Weights of a small transformer language model.
Size: 14 layers, width 320, 5 heads of 64, MLP 1280 GELU, vocabulary 32000, 27.5M parameters.
Architecture: LayerNorm before each block, tied embeddings.
Training: a variant of Adam for these matrices, 508M tokens, 7482 steps.
MLP neurons of a small language model. Each row is named by its layer, matrix (down: output weights) and neuron, and shows model dimensions 160-255. Each number is 128 + 24 x the weight over its row's rms, rounded and kept within 0 to 255. Numbers have three digits each.
A block is one neuron, or neurons of one layer that tend to fire together. After each block is what it responds to, as a language model described it from the Wikipedia text at the highest values.

L10.down52:115123153140156123102101129103129121118130117130125111112146123107139098145108087148126122087089102114149120103092156137127123123076142146101132170107171102134137139088138138129119115148137126150117121124162107119138128114085109119114167171107112168154139105123152122106101147129095148139
L10.down148:111142117145135106108146117160113125143096074147111112142164165138121132125134133130127123149132111204103099115099110102087127125062108105100119100118199166121121133123114131150134127139116126112090137128152136138134138107107129146140108147131189155091105149107120097149103140147128145119
L10.down637:114138126148143162136092155120138130117143087137130116142137100140155120116085122126119102124124126110139139122089105146091134122141128107100101157093133127091096132096140067114131128141122118093104108147088117171141077153108106155132122162116164140099129134130135112079120113149101146152
L10.down672:145102125094095142128120121163115158155144169156116111131089139106161127079101173144105133105132132113131099112116181139105088091129146149125125152134139168132133130151080119115137120131128115124155095119151111100107183143158142115144150165094133153140143126088147089107102123150116112133
L10.down687:109137149108129172184104126109098148108138136141135111178180131123115159121125127110139089159145126149117074099071090134098150161167129092146133161123131112116161130097134148111119102123116104126157142130130094140134076140133086104130123172131146117157095100085157137112120126125128144138
L10.down903:108123101088091127084153142172097120132122104114125114155118149134137152124131162132150114115132134137125091101127106138091095124147118130135120129136149093109104168102128121112123120178142099146105152082144107107113105134122152112144147170115128175180100158071162112116130093141117109139
L10.down962:148129101141133094098155161150164142146123132117131141087118128143110147130091139158130078164109119135109171141132128123129120124100103116088137148112146164124105120146143107089137200133103122139155107137147142096167139120118153138103105094149128129116086117161118105143158138147159136137
L10.down1111:111125120154127128107119160187079134127147148164159127140129130093122174128123133125121147114165101167127100082102154135085129133157149129113147150114170152108119129087115122132133118160111071130147142113124136115149104119135096112104161140158127132139134158104145108123092126100143114125
Description: Nouns naming a person's role, job or family relation in biographies, often before of, such as professor, member, grandson, founder.

L10.down5:128111124163128122108088145172161124135144116111134150099130094160146165149094121112111131148121136121131119177129117146135142107111116134110128125147163094102090130151159120082136160149127124079151126167122120158182096149095158134111095115143125157137155128137126083104137110118175131152
L10.down50:117116130131099160127099126115108155126114161112093142139137103130138129113122178077138159163151106093092136124117120154137118084090130115137155125095118089144148160128126120161095153128094133087111169142155142117140131124093134117147109108118090118106097156085148141119149102162096166117
L10.down149:130132107199149121159103122179093136118131142071120151135077114135163149144140152156128167125141146127192151153111091149130174134157145140105139106151178138119156118092120152128155156138135103071127112150123116099096122159131144143133144116131114175123120165155076139071118116097132153103
L10.down231:125092096138137167160119109092117140141095131099154105139129139133140122154141165147116107176125128119139113096151105129144129169129108136143114134130137087145105135101122124159128157123155169132107140130127143166141118092134140116131095145158133113133117093117129144112158139098105140115
L10.down294:128102102150109119126103119109113114135133134148153123139138153172116123080092149105131111164127149136119141147110124163143130089130128144090166134099155111093101121098121144163155115166158125114081137116117168159130096110145096120134163157178135117109130180133117179105138144136117123131
L10.down526:132140128143170093148158176180134097118154138087131148158129089131144159113138155116116138140177139162114136123061170079078150140120133196181096139115134134128139140130118133138126123124104160087105133121127108156120085171108094100119132176116079137094111141127134111088149125130124128128
L10.down578:071130142162161117152105137166155068143132087128134144136142130123131130147106151148164132158171116070122126123125135140091139168119190120124149121094123145138128146126125119116160137157081111096081130149127108105125110146110087122081131129107134156142138107144155112101122086127133112101
L10.down804:112147133097127096146094155143140100110171171112129180102123130121093114159141127106141110100164143127112114146109155137139156158130150131149101140114135119145160115142101128091149122115091126159122132169115116130133094162149105145170134153154150102157140129151099110106149122138116133101
Description: Nationality adjectives and modifiers starting a person or club description after "is a/an", a comma, or a heading line, as in Brazilian footballer, Moldovan jurist, professional club.

L6.down303:111124136108140132127131084116143103126159060123150127112149141114125058139176082117142136116132136158166137185091127134151129131133138138116137141189180121131134094106156123098127141111119149131130127186136152112116116084128149096091112158102115118150099148153127104155130115107088136151
L6.down642:126143106102124097107118161183167161161137122085145121130108112134113131149109162140146117123085112127137158084166122070119142123149127155153108098125127134116127164070123093142155161147119138106142122153109135156139121115102143151068090107111121131134152154105139052150144083114088132158
L6.down1004:122095133134116131171119104092118110119095128112168140179108109139148129133116113123117115165104134121135105116139136129117148125102122154121110155130196112127126110103112133147123154143182139099138174129156142186120120094115100108130137099167110127181134123115147120139094175133099109127
L6.down1252:157143121122140159177135128097107126148108118136115124157131128123128123081157125167124155121093112187140096144113146122123115135137139091132120132080152146125116109105121101097121176166113098111124198160114128118166129112138146145159133126152156145114089139094137157134139121116101098098
Description: Line break right after a "= Title =" article heading, before its short description; also "Language:" in film infoboxes, and "a"/"most"/"first" after "the" or "was", plus table "|" and coordinate "/".

L6.down595:117133133180099119113102127123093108146113113120129126135105139116125136127129135164135135117114162116110160096138115083121138096132126148101108143165124121162110126080146133118152098136157137139147155143154109138079116140101116152124166117139137136178143107089147093101172104102112089165
L6.down637:142157134115116095116145106114153119105128125120125133125125138124142126155091118124158110164118176121149101089118121126146143116139163138087125115119151122093107127160094128115170130091162116123125118158138152184122140147127087127139130120115172100169111096143135105114143132149073108143
L6.down728:163172163141121116119121168149153126102124112145141159128142094143121144058140117089140101166154131141083140111154096116124135127176149109140107146122141138164147088173123167104138125105138124084076137149108155152112134114100106090076112129133125072100137120143094135140135110104121110154
L6.down944:110137120157126174141114106164143100171084134086107145131120134123150124159135142065132136130110142148160129145128109124125127093128162144137145165089142126144142130136145113132128120121143116096126137114103122146100116152130127140118138140088119152116137090136110142134118136140081098165
Description: Minute numbers after scorer names in football match reports (Goodall 53', Kluivert 80') and numbers in league table cells; also paragraph-break newlines.

L10.down438:106063113135107150128131084076108142056091066149138161104159134099127171142088109128158156143100128111144142137130135129135120126109130142153111121110167157140135133115105096106166154136144138158128170132127069125124135186142111138119113108121118184181144148154141186104129127138182155122
L10.down720:120116164080130152124108118098065119066166110127142155169170179046137157109171124103133135113144107125105073125139131089101113107106072117130134173127147149114105105128134131128130184096139128125153126125140115131126129142145139101108125133137141125111114162131137106103132133133134160107
L10.down849:078137145121099146139146109127158164122128111125094135090078089124139140119135167129140102125101121133150144121120149110180114093137150129169125123132135107141125156164116114104114120124166142143133151118153088082137122124119160126095178134106111102143130103104185126100139105116136129145
L10.down985:129106057108138140120146121083094104140127123140103118115121151133106152162173119143088128095166125127177133103130103094156156110130122117090176141167131106119088132122098148092118107133160108156123150116078110109112128108116145099092085106134170136101123141132057120143098123083124145134
L10.down991:102116149112129123177151103105174084125130096101112153122125121127128138159129100122117139132150153121135142113097174082134118127159158152152160127128130120115157142090121120080107180091182090125131121136098137170086157120122113142135145097144106113098124114090146083129112111104124119153
L10.down1022:100114140117123127126148106085148102080146153155114101152120148132117123150134141132073124122100149050163137159122162125120154126139115097146129119114143119095141186119100131137118153159160148107163125107151128093110133136119136123109163125094136100157128164106127164123133096097131070169
L10.down1114:110089137110101161170099123114122127109164083131122146152103114146137183141134162172116130102127095143125096146155162089157128115130100125151171141079133157143132151137160097061154120115134153150160196154153097101146127161081144116158123166124173138157155125148146102099164109131097134137
L10.down1228:100182127099120084147155142106106155127129130123108101132169167125144145107109122137093143128137124116124138147126179098091154114109126130078147162142065137158121123102097108124118152146119101117114106127148110096119190072136114110161120115103156139106117145079110093141093107133143103093
Description: Year tokens, mostly after "the" and before an event noun (the 2016 election, the 1992–93 season) or starting table rows; sometimes "a".

L3.down143:160133159156144098076129128093139113132094133165123145165164133167109116100143103139164089118113136182125139169066133152161089074130108162103121138155132134111118148116142153133146109110110127146088145126118137117150143101094158082155119126164145133121132107157147128060069157128107085178
L3.down837:132118147108120104143135129122116168138136131126091121106161069098136158158126132111133117135091184165071107164106186136152135095130155095151149114165150194099161132129115097150143103104120150105137150101099125121165112134151157102094157149123167148147164104144089150156151112084149091124
Description: Common main verbs right after a subject, often starting a phrasal or idiomatic verb such as went on, came under, swept away, shot down; also go, do, made pieces elsewhere.

L10.down9:146124104132128130080128126167102115120126137145142165135137139107146139129083120089123112150118077102113130131158080154124079113147119147163115128135133096125164142142069103120120163147144136150153147146129119085070091129094153132137131151138087086130139122084144122139119109144157137141
L10.down124:120127116153095120123139096150141107133113148145098108137081097179158138162080117145125120096105164169159126111125165125126136159123124110099117150161133157163089169101117174113121137116147118148100099124111154121135155140138127098134118087144117145138104128116133103136152156120149116135
L10.down560:119067115147098139146114127127116119089106162170117122148139095110117162151100163119104126149109149129123097159160142132180144129126126143130091119124140105126162118135128109120129140120163142151154159122111108147111120140139153137139127124148129131152141120150100150120125151122135151150
L10.down675:169130109078080095135108112129183094149133093120130094161070079127107130139123120120142165143097112085143117121169150142143183143125145141101144112164066136149097113091127120120118125119128118170126101146126096119097122130120145114120136124132138129151124141109129096132122114134142125118
L10.down677:126127132133120083111146143126106112130125111122170123140184136180120153156079117133129097130129110120104146127131129137165122134107100097174128171108107085103146103121115144105120124121170137139105126142139136165117142108127094121129099122112091095089105153086118123125126111137167156140
L10.down777:135114133121125146108108123163124164157136121105130121161173144115126128131147149143123168123115127157129125169124117132152117159143119112129068104132106108159134121126077110142125156099171133152187126121151154126154122145075137138125135110135149135120117115152145111105140143128150169115
L10.down835:137159106124122120125120126118118094152180100100103127166124115103100137157132139116136112107137110137135085133154102108100119110133148139071150140120114112103147137108112092140130103166111107131123169144136158138098122108170108082127130105137123111152147113111139136174084149138112093082
L10.down1112:168140127136145131129157159100128117098164119142132168180166106117109175140087156121158102091138139140136144132110147154135135089137138142130097123099135115119126133150149163115092137121144119124144132091151100127163143149171127120078109135126160136092122102152084149114109119122145121125
Description: Determiners, mostly "the" (also his, its), right after a preposition like in, of, during, at, opening time phrases (the 1990s, the 1922 season) or places.

L10.down67:103138099138126148150131154115102113137145134115179155101126097067141131119147175103138157138093137119144112145135171122093167116115162140123142159124157135091115112125149137088096194088112133193166110154098092130091161107158075118137149115118102113166161134148098113145141145134109124113
L10.down111:128156131125138142136140106081124096127128136108158088111101163112201101135126106095097169097113128152149134137091126120184167075106181112093134115098144135133126123130168169101161107151157143104110149126086148105101131122123120123146126108112144139118134096161137144116153159130127148102
L10.down364:097168124134144159087101167110121140117139129135110099109133103151126153138150119151106146140118137150174140150137138138123124113133194108200119124101082112149121142144144127111088168124151119134077122140157157110126150132144078140115116162139096125109131119115133106093120138162118149091
L10.down454:097132132141132145117108140112135136116121106112156128127139124110143182175160159114122137101100142111128126131138156141142125142118119146159152168092139147128092121154165118108130129114112146127118142115111123142152129126132132120052088197082085102154083121123141112142155120141113140161
L10.down741:104180123119090115145098176121084118177167168116171134165111135170139152200147140119147102125125137108121077141133160129101101159123162135138134138105181126119102143099098128162152134126087095134128155121128150090107126143120135164142163115093110149146131190151133139166117123109147134105
L10.down1135:072156124109088106164106186102128111088084130126129133129120172167086106152140082151169120118153124136125155134163119138137090128134146129125153122086119099124137148109138146090120173156091089140142082162138104165082144144147133137115123107152085116124130135104109137101146119108140115156
L10.down1185:104130113146109139161137163133139133125109135153138134087131083132140167145130124114166160139095131133145107134112120172124114153192134143109136135075126089104134158120164140161097127129148130122098089150083161110160118123161108112093108128139124167139142165112114120160080147147156146118
L10.down1206:104135165119069128094093121110145141159112123118139112057141114143129139189101121086126105128105114106125161134122102121146096133109146123150110087117119102147102099164142148164142129127116145120120151132153159153144100149125081115192108140098123091124112102098103156148181158152129192182
Description: First word of a film, song, album or book title, often after an opening quote, table bar or list dash (The, Gone, Here, Mid); weaker on list dashes and numbers.

L6.down157:185102107121123108139098112116146161134110125151140121178147086122154134102101121133166103103139136153148113110129163143138125129099097161114141115098103086110144125129169142112151128107114100182131166105122166127145076079177122148116116144158133164143114073148130142164143141191117117142
L6.down864:102193122082124155109128146177122112114112126166115124138156135149089130141135135104149138113112111115105115140132133168124131122163097123116159146091114152122128088133128114101116135130096127142117146092128136142152123138104117144087121117111145128151145125147118139136134152090183126163
L6.down1190:109144145149130133127111153117162097160178102133136125099145110122161131076106118119115187120159167131129113111161143131152123165145127125111149116101149116132123135145126143135108122122102121149115153125092169115191117117147083140143178131122167131153115141171158158089127153147148112130
L6.down1194:130130121100091147137125130211106142134128140105182129105109142102131145181187133083141096096124133121162118157126136163119113136101097166107138117150136150180119113135121155156166085126158112144098152129094132115153116130142123144076133140132137122166083176157105123120075144119108110164
Description: First token of a multi-word name, title, acronym or hyphenated phrase, e.g. opening quotes of song titles, A in AFP, the in off-the-shelf.

L6.down685:126115121140159138131143117089107134135131136112133132145184122137151108091146168100106150085102150072170099105097122128149119161161133145128124156149130117145133154132126085087161070117127143131134109164154155141128132133188102147147121125127107143159097130106159120107151134126132153151
L6.down783:144128107124132105107101138132155184105132140165086162104145106122128130160112094109136128102157112110152131110109111127147141163128088100070143134120088134155131111122142109132120109146115153169134120125142100146125100140111120135143140111142107140142129149105146107122129124113155121104
L6.down1063:120143111084095141082100126182166112104138109133103164115144122113090144142091117142136140146138131144154132103125137099131163144155121110121096155128119154138148192140129094125132155142126115149163100106156088125131118134123185158134089173109122135149109140133123115097173147103119092162
L6.down1103:097111150133137126166122115149130162123110145116156143103137130183116116103099159068091142136158140093141108137134111091139176196149103115122138146108129141167172151124132160149123118122081109127108093124125125147129107125134170106088157155149155117158108139138138111132134181140133126098
Description: Honorifics and role words just before a person's name, such as the period in Dr. or Prof., Captain, Reverend, Rabbi, industrialist.

L10.down51:122107103101102132120133146147150120129117115123093110146102135121084126144142098103159094110098144113109114149189106129114138125167156125147121121098093133120121113089156112035173121130124136103106115148172145132127092136141081141170137170117123159134159097135128159108138162114126112150
L10.down97:141127148118143134184127157131171120108145095127135146152138086197149141118120070125149123084117124140137110140100122110120134156155120150097126091116155185132113134139147139117132154138076126099133114165150120104163084109161125117104112136105158129113117146136138113127176157129107134174
L10.down184:134117166106140105131136102129098119113103126157170118103138126175118150116122107142119128134127111100135110143146138126105105120147130121129149136109150155115114148094167112147194110159142082137109133093132079143101087177141158183106143131140123185123135135129156103105136158112128121134
L10.down226:121127157121152115121113166112115091128119136117134133145142109163101110142139102114164149137104113097151137145148153150088137191105105110127118142135115098141093162123157127105163141110112098096108098144112115148161148138088156121192116153141137120119112104117104090113131152136138094157
L10.down365:078113095128126137122097150080095130129151141152124165129160092152126162148137150113107146099117146130139135149148107116152160165128146109130131149082099141135147138134138144119100158100137131132123107198106136094125116126099149123128116097122141128119143132125140105157167132145116105138
L10.down815:120108100128106142103127104162137148122134121110161151131163132158152116121132131128125122133137113148155157139135101133108129158131092142124105139162117143138112142116133120110147138131194169092130106111195120110115161116113167121126105130120110122150103108129141109146122114134144127123
L10.down839:125139134137128108163094171162107107111129139136104136126120117140086159133160118162150135086158136113136131182140137153136117140147156143128163083051132160135139130119180162121161101124118149121120127126116149119157119142127119148130087099134128130160161117136140122124159158089122113132
L10.down1153:117136137120148124138164118109174096154089112108126134155101120110151129104086106124113176137136156098102181115087120108124122094085142140130118114135122090102097134126072098118150128134145134122131180149154122078103096126148138144174175126163142185109109131117128131125130112103114095134
Description: Final word pieces completing proper names, mostly surnames or rare given names in tables and prose, such as See-ger, Zi-to, Lanka-ran.

L3.down90:135169172179183125116079153144105140096103116125117150115165095145108150124150149169140167091114176127162118140128094160143133130099166145087123106115103148118111117116142156162156143122113181136123135126122105128118155187114122127114159130100122174154126117155169112129129099095144113138
L3.down841:122140120133125123115162104128134096052105084072136120162175115137108167122112142152117130159085121126131130143133145124099137155144133154110139136130162135159123082161183108121135137143095121113105084101142100157164138115103128116128091167113212118112112081089119104125110105128179151127
Description: Subword fragments inside proper names and words, mostly "on" (Sealfon, Brighton, Opponent) and "gar", "town", plus City/County after place names (Exeter City).

L3.down729:169120123128168118105184097115142148124150085130142103119119128081144102148138106105120126096124087124135160131117124113123152127132139140163109150078128116145134074101162140143194104106124174141124102131147118140072162161127145104101129160142133127100130140137142091152093119109133124110
L3.down1061:132127138132069108103139134122156143151148086120161136163131156109126149102145114106154109096130138154162142131123107154137133092137109138150120099131143097098126067146128151171163161139106126125138136132123112132115115117094180120113134114152134112106140157103175119119118148160078146097
Description: Mostly the pipe after a year at a table row's start in filmographies (1988 |); also paragraph-opening tokens such as A, His, ===.

L6.down79:119123183136169115110097107124124132189127172165170153114124141125118127085125109166160108107155120121127126086111142141157183112105156109104132088108124137140135143094097114116141120165100151107134076174130126161125116155117131106123135097189119142127111171136139083132115087132129135130
L6.down860:133127097137127083115109109131088157159084156119170081119157099126106120143079134104155119129114138103110149113168141155107107126152135131112128125106126126115135081091136128104130115094157152144171133122095133134116123158114097121122140162113114082106119133101095068127149155104116094125
L6.down984:138112101141127113098133101120156124151130144129209120110103144101117132165105131138095153136110125124136165106118125113144132136096100089149110152134157072112128126129130112162146104101159135103081132117147125150119141123102123133172099098120117109122189172119105123124111129132135180163
L6.down1193:125132135085124112105122159101092118098140097138144124134109137135133141112111136109126120111134096122146129121142169107139106135119162091127116133098145130126123117106135121160144157181132156120136144125098127121169086124106124110116083094120102137106107096159145138119096106152151152172
Description: The indefinite article "an" mid-sentence (is an, with an, remained an); also "==" opening section headings like ==Early life== after a line break.

L6.down316:136134082115123120108108144120132065106162093120094152117131150172132122105132119114152167124161084141163111179152155134142146142109161136125137145129131146142116106118178115139169125119096108125140166141094082121117158169125138148124110105148118164124114156124137098172116162130156120080
L6.down782:070098108144102127145108122131167121112126137163136160107154133153127139112102150106123155114104164133155095161121123106137137171153126087138132105104160138106129167096109140102106121150119118167094154139076149133136097130110117112119145146172130112109133107124171137106101172176171124165
L6.down829:137143113133159123143128127071094108149144151129146142161092127173140165145144116152121101103128138182154106073119143193124118124121167116105149121137126157142135086112152130143109139140117132112104117132136084196135105161137149130122145125144100073119088134126169085125077073127155160132
L6.down1078:084149092106134165130124138105132118162128130115154158119120127159141162114131131124124130098179133173139104150128127126115124123136138131131162173123136191134125113142152128138119115110107081155101151125157151115169102142129135150081106158142119109159095136113121119154139098143131120127
Description: Second or later word-piece inside titles of songs, films, and books in lists and discographies, e.g. I'-ve, Get-the Feeling, Love-That Girl.

L6.down310:110107100154116142136127157140125142132164157125159168078183158106151098118119116094140119126098142115154122120135120123122131097149094104124110125120151130148158125122157130113120141095147124141093129157145156122149164121107146074097082121107122118115116149144169120128112122164081076071
L6.down734:103136134196151110125127115101147152110104116075128143098126115088119092155167115126147122131122111124109127125159142167119100128103098150106116145139112135094095098128133129135141138108133128127102157178111152178122110150108124132121087129149124134110091119115125128125122096130126127125
L6.down778:191137124156111128120073131101126160144151154082087121100113113120148082101086096113165166071121101141159136139156165166140074109117149153145130159128107155128114111097142150158106179113140096119097135081107138135117179131155177118136147187120092115098139139151090117140111093126115122161
L6.down1098:137129109126102126103114139121132145148146093089130147146137147133133121123082123162095169143131116109122135113157129136136088129150110117164143171163084117138157092094089131130143148109106103148177170128120095100118136140148136131172147152108146126154146096151141155113117078135133096112
Description: Tokens just before an expected number, like month names after in/on, "age of", "aged", "At the"; also quote marks and apostrophes inside quoted speech.

L3.down990:137097115153139149128130083127116112102129107157144082131103121112151094112140139116122134116175093190123136112121118173159055098103128144135113120098135099130149070135162121151175164130163164144156099146153122195137132140132137130106112119162077150149127125072149106099134149087134138114
L3.down1063:132142141141105078131111143140137117104118080169120129109087126146117112146106129093120164149141103110132130105120120093114138109104109093118136173156125134163162145198113126121123122108185134111148121150120147145130148154139155099136091124153112160141141130119161119116154099125117101091
Description: Articles and possessives right after a preposition opening a noun phrase, mostly in and at, such as in a, at the, before her.

L3.down12:126122052155158122098149130111127114145162122140139145175168126153121116083127133132100127148163105135166156163134105130122116092135143144099122126143158108135128124140186111144162130125111162153147134173126125145134154137136135129107166093130127164116107147133124117117113130151148126086
L3.down180:162112071137153120167135101156132149124149106121178150159119143140130111086118101138086098178159093096152123144135079091103125115134117141093123128163167119128130109133178105150139097147108144138122147160117088158133143125159116128144130101142118172123103142095129117138103125133141131118
Description: Final subword piece that completes a multi-token proper noun or rare word, e.g. War-hol, Scru-ton, Salva-tor, Telecast-er.

L10.down238:106122118118125162145191122123107111084101111168161134129109138137138161125125147144105134152133136136097125101125161116129136121115119166120129123108125141121138108132108079146157109104161131137116167121118101139146087149124094124136117143169134075122121158114123118102189115114177127124
L10.down502:100110100110137137136136110138084133117127108120154122136122109146125133119131089146146100128113148142115146154102160099151109094112133163117100136126092121125135148105124133126137135146176124143180082115170189116119133128116112106125170139127121157127160128136119162136144113100091087129
L10.down798:155106094150147111149128135101091092123133118142187135129125118138143160168104135161119127124138137098173105097091151121113121146162097140157126137123156150133120117146114145091164093116134142101138131116128152105120092164121116127114184114134117100104119109142178122081136109153106157139
L10.down846:152114115172084123133157131069156120139111151150126159144105143133122158101131127158112147114122165152100150121110152105135128124159082102154151145146141133096106136151140145125175159142141114112117166153117151158115120155139129096109126120106120158122134137108103153098145139130107144126
L10.down851:122123148147112115150134103096115108108138111146127127153120146149108119101120138120118168169120088154135153121122103135126151130091134139143127122092124100140140097121134151122090126105110145162085164095132107124176151136128142113140124151119099111112154140083121125132099145132134101115
L10.down1059:132086101139106095128095150139095145135125134109139116134128146116150134140147099134155127152139101201133181086144144115133084098100071148190112129131146114168123131094150153108161116179112125142140103151110111124147192136150179148146108093157107125146094094151103129146116104129134147177
L10.down1101:119109112103141097135085124111130129092157152134140165117126147120130126163137127129112102135131142108137144104144120120110145189123086124127118165131159123150126128078127161100189112125111175144127122127133103158123158153102100132148124137122144077176130148088097137121132151106160104132
L10.down1189:181166138141144195110136157131136079151105164107123146126113055144119081121112131121174147144133111131129121133117115151088132129147098152117135108094100102156142123158100156182082099178135088130117123115137162145129155129136117129126109107113082147125143118102098167132131118133109111174
Description: Middle pieces of proper names and titles split across several tokens, such as Yet-zi-rah, R-Z-A, Des-jar-dins, or "This Is Not Hollywood".

L6.down348:149138138145180144153112123177130135115109128082139125135096133086103105144109147154088154140139127134078105133103103133121111133125101124129109141076138094115120105114183120180130140130114161120113148141135127158099131128121110128120146127163085153130127074133156106109100138124160098135
L6.down546:092102101124149083128106146153101141138088095125104137122138144142078105142135156171137130129123118073110207099161112139114118178103136138139114115128134166155137089118114123133111121134133129158130127150124139153108126142104150135112130167141157109119112109127099092151122108123135138132
L6.down770:121092095157115136159122140102098114137195092145119164125169146170170142089123136108130121097148141163153175121165156088107158130140116165110155136115141096142116122093148150133137110110113158155134143120119119106096091139137103110141093139135156125132118085113152115139166120102106107115
L6.down1257:111107156162140112106131163109144121117147141111099126126155130115156148119098159110116108102140103139153114149107130143122166128111137134108140154160127066138163145158126097118130138096117119091049169134103154166155127130151147139081107113147107159108147104095118121155128107148127133107
Description: Final word pieces that complete multi-token proper names, mostly surnames, plus some team or brand names: Tompkin-s, Sell-ers, Butor-ović, Starbuck-s.

L3.down103:101124128099110080111122140151118166103137142159168110094153129168149180142144144152130125105114104116147115099060157130097082121094126153100094150155115145090118129119178114150153091114156115108083138160131089084145103138159146094118142100149165096121181152109148159123175110127130137175
L3.down600:154123142132115131087110082116166128148144150135155147124103116091126099122144158122113101127104137086111111152132103131129113128156124127091089166111064115136111174086168108106116114112101111109129134139181106139112125150152093105152075118102143119154067108140141112119145140123108168153
Description: Nouns or word endings naming a person's occupation, title or role, often before a name, e.g. painter, -ologist, politician, bishop, Col.

L10.down133:112095160149120093134149120128171133095104153147117139107156111120155127124130087121093091143127100155157120193159121113131119176139148138111124159113145135110124183142151136129148134134133146122111112124152149128112118071086155124141129132132146097159153145131151107153163142153141112101
L10.down169:121136159093078125083141144140138138116125126151157104135120123152127132100114087122115141157117096092134130132136108110147108147115106113120162127111119118143131137130110115164142156090136081133136109143166156135122120100140153142116122138096090153139115140122165119159162095095139147114
L10.down179:147122136141105124131143145116125154114130133154105133098125129095082142145127188112125114110140153147177107103155111095135141132125115129151158161171118162104113137137106137154084159081141149156141120101162117061109139143129197134147103135123099145105183096147080125087139124118144118122
L10.down394:153085144119111145130138142122119111163104121155144128153149153104138126126109102184149136134134194129124123126130157126140109119133171131108158123127185124138156197130138136127139121124129139115114151114140147114143110160074139183127145125125139104149099185084161160164164149132122162140
L10.down422:100124146127124109140171095135128120100123150141127169096134155140074114134142137131123135132162125106044135137181130092124147152138103081128104121140124142144136145185146135105085151148107136146169157145146169135128088143137125135134102087142145125116099104129122120141146105126140146168
L10.down472:098097142110173127139114155142129133104080104129158142113144129146117165124138131114117142105118134112140134134116105137148145075126184100092133147122141133118117171105125106104131125107193161174095172100095109135145100160106119088107124109164162135102129146159133125090156226124082087146
L10.down520:103133155113131146120156087139093127120150102135101129158108167109133108129088118148098139116150147122149116153130154142140138143113135180147169125123127178109124155140144113161061092115139162140143127156137143137150139126125123159131149110115121171134104107088160132076153108138115129135
L10.down894:123111131113124164139119114126133119123128116123114119152141113106169117131127122142071132139155148129136124146142129111129108118133173157169179130120140152116098111168143140093093143111179101119142131107090088138098153097122112141119131111111118154158187134134113095147150091122156170142
Description: Minute numbers after a scorer's name in football match listings (Larsson 61', Cooper 49'), and weaker hits on numbers in sports tables and on verbs or is after subjects in biographies.

L3.down850:140176122098103163116168127106160120125100116172092117105096159124163087130110136133159140143158101151112090133152114156143097118100101125151118119099155136142094121088112112121148133136127107134124130205105191167155106117081140121095150167146138167150137111119141168120139103183111114099
L3.down1176:141107153130153138141138119106131147116096161124160106105134095152120164125116157119134093151118133095116111108154130160151119138125149109170107140137121118191116151148107141158139132103105127113116102131108141079108109113162154144088116145127124108152113123081102115124141102169153113152
Description: Opening == of section headings after a blank line (==History==, ==Early life==); weaker on infobox/table punctuation such as Time zone:, pipes, coordinate W.

L3.down3:131144141111125139179114151092107090154131112127177120177114157083107085147114127112152123169133141120116140108166134099115118100185179121143103121149151108102099112140129108148149117144098122112116125153137113158123141171114131089143115191109119154108116128124123124151112118115094167133
L3.down1035:118143154138113123154114133098130128154140128164130099189155135116120116131134142148136082130083113158155136132154148105115114163148146118078083120148185139167138116122115098145147127139122142165110118128153142147169143112126108129147158166129119132131141102093136138186112126130147167151
Description: Mostly the article an/An, before a noun or at sentence and title starts ("An early work", "an opportunity"), also table pipes, hyphens and semicolons.